MLP neurons of a small language model. Each row is named by its layer, matrix (up: input weights; down: output weights) and neuron, and shows model dimensions 96-159. Each number is 128 + 24 x the weight over its row's rms, rounded and kept within 0 to 255.
Before each neuron's rows, "fires on" lists the tokens most often at its 100 highest values on Wikipedia text that the model never trained on.

fires on: "us", ";", " E", " released"
L4.up742 [150 152 128 126  74 155 141 131 137 122 136 111  72 126 109 107 133 140 146 165 145 110 147 123 150 112 113 154 106 134  83 125 148 141 129 136 125 158 184 126 175 126 162 114 126 117 132 106 108 116  96 107 107 136 112 116 114 132  86 153 117 103 158 141]
L4.down742 [ 88 183 109 159  81 116  94 139 117 153 138 123 134 124 140 132 166 142  65 134 168 107 160 152 156 145 116 182 114 119 158 131 101 112 101 143 103 120 122 132 104 130  93 127 133 130 157 107  92 128 134  93 157 124 163 134 113 165 130 162 173 143 129 105]

fires on: " -", " an", " a", " as", " ad", " anim"
L2.up515 [129  98 148 122 133 135 176 113  87 127  82 116 100 122 105 149 152 170 145  88 154  97 126  94 151 112 151 147 143  70 119  95 116 188 121 119 119 127 103 152 146 104 143 133 135 125 113  86 109 163 155 108 155 103  80 149 109 103 143 167 124 114 110 176]
L2.down515 [132 151 140 133 134 150 116 118  99 126 140 101 192 154 117 188 108 114 121 105 107  80 132 137  79 146 120 101 155 115  59 160 121 118 134 122  80 160 115 134 123  94 106 157 113  81 124 150 121 107 137 128 149 149  92 149 125 191 148 158 128  95 135 155]

fires on: ";", " Party", " to", " from", " Church", ","
L2.up374 [152 119 123 137 108 152 140  95 142 136 147 115 148 134 149 132 119 111 153 129 161 117 118 131 134 136 107 144 118  80 146 146 114  97 112 118 105 190 127 122 116 160 151 128 121 153 168 143 125 121 105 101 123  67 149 174  71 122  79 130 127 126 154 119]
L2.down374 [124 138 147 152 129 148  94 124 117 153 156 136  41 116 133 110 142 165  81 141  87 142 133 113 132  99 157 124 166 144  83 138 113  84 131 124 111  82 115 124 130 124 105 101 116 147 125 112 136 160 131 100  99 150 118 142 132  96 171 125 134 139  76 103]

fires on: " season", "ome", " year", " home", "dale", " place"
L2.up102 [140  85 103 161 182 114 127 133 103 127 126 124 149 115 165 113 122 141 159 120 127 144 117 130 126  95 170 118 132 127 139 141 162 141 107 100 119 135  90 153 157 153 116 107 115 149 137 104 149  79 187 110 130 107 115 155  76 117 101 151 117 129  96 159]
L2.down102 [107 130 106 182 102 132 142 101 152 159 135 138  96 109 139  96 113 161  90  96 173 114  99 127  91  85 152 113 151 130 101 164 114 113  82 177  87 126  89 143 168 121  90 137 131 105 115 144 114 144 125  88 126 154 156 145 159 124 121 123 137 157 113 140]

fires on: ".", " km", "^", "th", "ff"
L4.up149 [136 136 110 112 138 132 117 101 114 140 138 122  84 131 135 116 126  99 116 102 136 146 112 116 146 101 201 141 115 147 132 167 129 110 155 114 177  95  89 129 120 145 122 154 114 157 169  93 119 103 177 138 101 172 118 134 111 117 125 122 151 106 110 119]
L4.down149 [118 141 158 112 160 135 142 150 167 113 134 147  93 132 120 168 158 110 158 128  98 121 178 131 163 155 148 116 118 130 121 136 126  98 124 103 100 147 122 130 129 102 115 157 123 123 118 132 108 112  91 110 150 133 137 110 122 105 131 106  89 122 126 135]

fires on: "L", "s", " from", " Goals", " so"
L2.up150 [ 92 107 122 107 113 140 156 144 135 136 166 116 120 157 122 162 137  90 135  96 141 143 105 155 136 133 121 137 148 130 156 103 130  80 141 110  96 148 143 144 113  90 113 137 138 149 106 164  87 125 130 114 140 169 123 135 149 109 194 135 136 107  98  84]
L2.down150 [148 145 149 108 116 150  72  78 140 151  68  83 105 176 164 139 151 110  81 146 115 173 117  94  95 132 149 157 132 116  97 147 104 140 125 117 136 120 120 120 134 153 193 126 127 109 142 106 159 179 139 164 128 105 165 129 149 117 115 116 141  83 121 164]

fires on: "s", "one", "ment", "ed", "ments"
L2.up578 [122 113  97 132 145 160 101 111 114 172 149 108 113 117 177 131 139 148 133 130 144  97  88 121 141 129 150 111 135 174 140 123 169 135  99  97 134  95 139 105 106 124 147 148 125 144 120 102 113 139 101 143 134 113 132 158 140 132  95 139 134 102 132  92]
L2.down578 [158 144 107 143  81 176 119 117 123 186 108  97 115 126 126 122 110 135  88 129 109 125 172 160 126 178 116 139 143 166 104 111 114 124 109 101 163 133 110  85 135 155 127 152 106  85 118  83 130 106 152 151 138 156 132 124 172 106 170 137 117 113  93 102]

fires on: " he", " part", " President", " He", " re", " co"
L2.up462 [149  96 107 135 130 161  97 131 138 138 136 118 123  91 111 115 126 160 160 111 129  98 182 139 132 133 128 171 117 114 151 150 152 128 100 108 155 178 159 163  77 121  97 128 119 140 128 129 111  85 110 120 141 141 107 168 124 138  84 170  84 126 102 122]
L2.down462 [111 173 166 118  76  90  95 166 113 151 150 117 126 139 144 106 114 144  88 100 116 141 126 131 153 124 172 120 124 123 107  89 101 148 113 114 145 165 117 154 146  94 116 138 126 141 110 163 162 166 160 156 157 121 108 116 164 164 104 142 140 132  77 118]